{
  "hidden_size": 224,
  "num_attention_heads": 4,
  "norm_eps": 1e-05,
  "qk_norm": false,
  "parallel_block": false,
  "init_std_down": 0.0,
  "beta1": 0.93,
  "batch_tokens": 65536,
  "doc_mask": false,
  "train_tokens": 602200000
}
MLP neurons of a small language model. Each row is named by its layer, matrix (gate and up: input weights) and neuron, and shows model dimensions 48-111. Each number is 128 + 32 x the weight over its row's rms, rounded and kept within 0 to 255. A neuron's up and down rows have the sign that makes its largest values positive.
A block is one neuron, or neurons of one layer that tend to fire together. After each block is what it responds to, as a language model described it from the Wikipedia text at the highest values.

L9.gate144 [135 113 121 177 158  98 120 164 114 112  99 109  88 144 137 125  77 175 110  77 140 181 115 144 122  58 146 138 125  99 103  86  89 176 128 135 119  99 115 153 134 133 104  78 145 185 151  68 180 167 194 100 147 131 104 125 124 161 199 113 185  66 136  76]
L9.up144 [210 162 114  97 142 143 155 128 112 122 120  99 149 122 136 159 142 124  97 134 166 159 116  99 111  92 102 120 130 123  89 148 122 126  66 126 112 169 145 133 136 108 109  82 170 158 147 126 150 162 190  99  72 152 166 126 137  90  95 116 174  89 119 129]
L9.gate188 [168 147 189  87  86 149 141 123  68 115 119  85 180 113 132 112 118 130 124 192 160 165 155 106 168 137  64 129 125 133 121 137  51 195  60 171 172 135  88 108 110 118  98  90 131 137 144 124 186 115 188 110 144 129 145 188 208 151 178 129 140 129 122  96]
L9.up188 [176 111 117 169 114 185 128 114 120  75 130 164 183  67 139 124 174 154 189 116 113 127  94 131 152 132 166 138 107 194  83 140 117 137 131 165 106  93 118 132 165  91  95 151 140 163 146 155 106 163 150  89  74 132 172 141 135 163 128  79 156  70 168  64]
L9.gate771 [ 85 161 119 145 106  90 100 169 151 129 121 131  57 112 156  77 165 107 156 146 172 142 119  99 189 117 127 158 117  74 133 100  97 148  95 128  84 104 112  95 166 160 154 119 131 115 143 182 106 107 111 162 104 111 180 146 133 135 122 135 202 112 149 126]
L9.up771 [147 130 127 150  87 119 111 146 166 164  82 146 108 165  77 190 152 140 138 138 154  99 147 167 107 108 116 120  66 127 162 116 120 133 121 123  94 107 124 123 128  71 210 109 115  90 152 173 109 125 118 161 164 160  85 100 111  86  53 104  74 117 139 106]
L9.gate784 [193 167 140 102 150 129 158 126 168 167 117  97 119 174 130  99 108 141 162 124 176 106 122 101 109 104  63 122  97 117 202 169 113 164 117 115 134 141 128 108  57  92 157 106 151 127 129  55 145 158 112 124 139  81  58 138 167 180  96 134 129 101 140 150]
L9.up784 [147 140 168  90 136  98 147 201 141 146  79 116 125 142 101 156 120  97 213  99 138 150 108 136 114 188 135  91 169 132 126 127  87 120  88  94  91 142 128 144 149 107 165 113 114  65 161 127  84 128 185 111 115 167 135  86  84 131 122 144 155 117  89 101]
Short consonant pieces continuing a word right after a prefix fragment like ex, con, dis, ab, such as unex-p-ected, ex-c-ellent, ex-pl-icitly.

L8.gate126 [154 169 110  88 161  97 186 134 137 127 123 182 168 136 143  65  75 180  43  79  86 154 154 170 132 115 135 140 136 146 130 159 132 226 142 101 132 142  95 168 125 178 130 142 138 172 147 145 186 122 132  89 161 107 165 102 101 127 131  90 131 133  89  84]
L8.up126 [122  97 122 119 171 108 118 139 165  69  76 163 118 109 120  66 122  50 101  83 165 101 161 135 128 140 108 120 115 121 149 123 162 152 118 127  86 154 203 125 166  98 127 152 132 152  79 137 189  85 180 156 110 174 100 168 130  91 132 122 107 162 138 157]
Word pieces right after a prefix inside a longer word, such as re-ve(al), con-f(ront), pre-p(aration), mostly in plot summaries; also commas after dates or clauses.

L9.gate126 [107 146 200  87 133 129 118 120 148 104 158  85 149 106 157  91 112 136 136 162 120  94 147 159 172  70  75 139 118 127 142 103  86 148 169 117 101 182 141 164 111  78 172 199 139 161 104  87 197  83 181 156 111  90  83  85 117 157  98 132 159 113  65 108]
L9.up126 [141 104 126  87 120  88  80 162 104  87 145 167 171  68 153 138 124 134 119 130 153  74 127 143 139  79 122 124 113 111 170 104 125 103  93 145 154 169 150 141 165 155 164 151 137 173  43 109 171 140  76 124  92 120 113 122 162 137 175 101 203 133 124  86]
L9.gate401 [111 150 114 135 117 133  52 117 102 188 127 107 106 173 172 147 116 138 168 108 113 148 193 219 118 142 142 204 150 156 122 117  81 119 110 116 157 123 150  86  83 109 137 181  91 135 138 154 109 131 137 205 164  97 124 156 152 171 139 106  90 130  95 108]
L9.up401 [112  85 126 118  83  73  91 174 157  80  68  81 116 164 130  94 167 141 103 125 142 144 120 105  91 142 162 137 143  70  97 150 120  89 178 134  99  56 133 152 182 141 123 120 140 139 128 104 161 131 148 153 127 160 135 212 119 138 134 156 105  86 103 128]
L9.gate406 [179 111 160 114 123 144 113  80 127 148  88 108 117 174 158 124 178  88  89  99 148 118  67  93 154 129 118  97 133 119  81 131 163 111 187 100 116 117  86 125 114 152 187 132 142 167 122 112 144 133 130 155 164 168 116 146 119 138 199 121 119 172 160  98]
L9.up406 [177 108 132 126 122 153 142  76 161 150 123  79 135 165 171 139 155 124 124 122 131 152  88 114 113 143  94  89  97  87 175 118  99 142 122 101  98 140 100 114  94 119 132 104 149 117 171 103 168  85 150 153 127 120  94 134 127 180 124  96 154 152 190  95]
L9.gate866 [ 93 111 173 131 197 130 197 124 131 118 149 134 135 140 157 131 149 165 126  85  97 128 116  95  83 137  95 150  87  94 134 138 109 100  99 141 106 103 103 145 147 108  99 113 183 105 162 147 186 144 104 131 154  55 161 205 151 136  93 108  45 113 125  95]
L9.up866 [157 155 109  66 140 127 141 163 133 151 138 139 155 130 116 120 100  73 159 113  88 104 106 123 108 131 175 141  73 168 138 152 109 116 109  77 138 138 117 144 195 146 110  65 221 121 142 154 151 107 181 157 110 131 161 195 146  96 110 183 104 108 103  97]
En dashes between years in season spans (2003–04, 2011–12), plus word-opening pieces like rec/Rec in Records, recovered, or e in instead, foreign.

L7.gate473 [146 144 144  97 112  56  94  88 130  83  93 107 141 108 110  85  79 130 105  93 136 129 150 151 115  72 104  92 126  91 108  96 159 104  86  78 163 153 154 162 124 139 108 154 192 139 155 168 131 154 100 151 174 104 138 185  41 157 114 152 115 172 105 157]
L7.up473 [130 135 115 147 109 111 177 144 114 111 119 130 109 101  80 149 121  64 151  99 153 129 123 146  85  61 112 159 181 114 143 156 129 116 129 164 136  60 171 147 140 147 139 167 199 146 123 169 132 154  75 102 163  85 161 180  86  95 128 119 117  75 124 103]
L7.gate724 [111 181 139 120 146 107  59 202 131 112  98 129  94 128 135 132 121 119 152  97 146 117 173 162  92 113 140 138 136 125 135 119 135  98 137 101 123  92 129 174 166 212  84 150 151  83 127 113 149 115 165 135 167 171  83  64 126 100  82 101 122 126  63  71]
L7.up724 [138 128 141  93 161 153  44 118 175 139  99 157  98 122 124 134 104 119 131 227 185 120 135 144 147 116 101 167 121 112 155 129 109 130 175 164  67 116 165 106  94 142 128  80 117  94  81 127 121 143 145 128 190  95 103 222  60 174 152 142  72 127 133 133]
L7.gate766 [ 87 169 132 176  89  95 157 108  81 113 160  82  73  93 158 101 105 119 122 117 199 107 113 137 125 201 135 113 123 143 158 163  56 133  92 113  96 183 150 118  80 161  71 173  87 133 134 161 121 163 159 154 161 100 141 174 135 129 141 149 155 172 118 102]
L7.up766 [157 173 110 168  92 127 155 150 135  88  79 124 130 128 108 143 133 105 177 159 152 141 133  63 168  99 198 106  54  61 118 109  95 189  72 118 114 108  92 172 120  68 138 117 142 115 125 115 180 143 127 142  40 132 139  91 111  45 123 130 127 165 155 165]
L7.gate818 [184 114 186 167 193  83 106 118 101  81 138 112 168 139 132 143  61  96 163 136 171 139  93 120  84 159 109 148 199 168 140 130  87 151 121  93  79 156 142 114 172 162 127 165 154  97  54  87 104 149 132  98  99  92 134 168 102 134 205 136 114 141 105  80]
L7.up818 [111 115 124 157 132  96 163 147 124 103 110  91  75 117 179 102  71  96 161 140 174 158 104  94 121 134 148 124  86 142 101 110 107 123 108 184  87 163 123 151 166 173 106 130 111 134 155 126  75 149  81 143 109 165 138 128 134 143  88 102 148 127 143  96]
Short word-piece tokens in the middle of longer words split into several pieces, right after a prefix-like start such as con-, ex-, in-, res-, as in Cont-in-ental, Inc-umb-ent, ex-pl-anations.

L7.gate167 [116 107  69 153  81  84  76  96 147 142 109 156 115 157  98 132 159 116 176 160  84 116 153 155  66  85  70  83 105 122 115  86 159 128 160 145  95 105 139 152  70 107  99 130 185 102 138 167 168  72 128 124 148 165 156 120 110 136 110 100  93 122 118 126]
L7.up167 [173 151  96  82 107  74 133 141 142 173 197  85 122 192 137  94  64 132 170 107  48 159  77 155 114 123 125 122 144 121 100 141 137 142 113 145 129 103  46 105  77 145 172  89  97 127 118 176 130 128 188 101 162 115 127 123 160 112 195 134  85  95 134 151]
L7.gate205 [117  96 105 107 150 106 117 105 109 113 110 111 133 128 107 126 110  95 158 131 151 130  64 165  91 163 120  92 116 102  94  67 102  99 148 131 118 133 125 109  90 124 163 132 132 150 197 119 117 130 172 137 147  42 160 138 149 158 105 123  56  86 102 152]
L7.up205 [147 157  76  80 103 175 106 142  88 123 163  83 118 110 171 138 140 192  77 167 142 128 116 144 147 190 128 157 152 141 108 124 153 155 199 142 102 151 110 106 103 161 134 127  63 122  90 146 177 169 115  86  86 128  65 109 184 135 143 106 158 141  89 190]
L7.gate789 [120 145 102  96  86  89 161 147  85 185  99 118 103 179  85  76 130 128  89 167  88 140  79 142  89 122 116 140 108 161  83 125 118 114  78 185 130 119 102 164  78 155 162 113 125 139  89 117 144 121 139 121  98  88 162 172 150 135  60  92 140  92 121 101]
L7.up789 [194 141 156 143 176  62 180 129 107 183  79 135 146 108 118 126 113 118  65 165  94 138  85 140 160 123 142 117 119 158  96  96 157  86 140 123  84  41 159 116  20 119  89 116 140 217 125 136 101 110 113 139 116 106  88 124 132 154 146  89 153 151 134 178]
L7.gate892 [179 171 117 133 138 112 133 160  70  67 156 163  88 156 123 132 143 150 146 117 127  86 118 109 116 117 107  83 182  85 120 157 121 134  99 169 145 121 161 194 148 145  85  72 125 131  98 125 152 148 122  57  97 121  34 146 143 128  73  78 164  82 133 174]
L7.up892 [150 124 115  55 135 165 117 117 121  74  88 132  92 109 133  77 146 163 104 139 110 139 112 167 138 124 132  61 145  69 131 116 146  83 130 111 151 134 111 101  87 118 130 151 149 172  69 113 169  72 124 121 137 124 116 163  92 146 150 148 149  68 142  88]
Determiners such as that, the, this, same after prepositions, mostly opening time expressions: at that time, during the day, at the same time.

L8.gate172 [120  93 146 166 221 167  98  89 185 121 126 134  89 115 131 104  86 137 101 155 164 118  93 157  99 134  85  82 128 104  82 126  79 106 100 177  88 130 121  95 120 115 173 147 168 178 168 145 179 147 170 157  97 156 102 134 131 166  53 161 111 172 148 173]
L8.up172 [108 116  91 118 168 116 107 191 127 158 161 141 113  85 162  98 115 115  86 133 117  74 100 159 141 113 125 103 101 120 138 110 124 122  73 184  40 104  82 110 162 185 110 148 125 166 146 117 158 144 135  76  84 106 122  98 128 115  76  85  63 135 167 195]
Mainly the second piece of a split word (for·e·ign, Ser·ie, over·he·ad, f·ron·t); also with/to/a after "signed", and hyphens in under-20.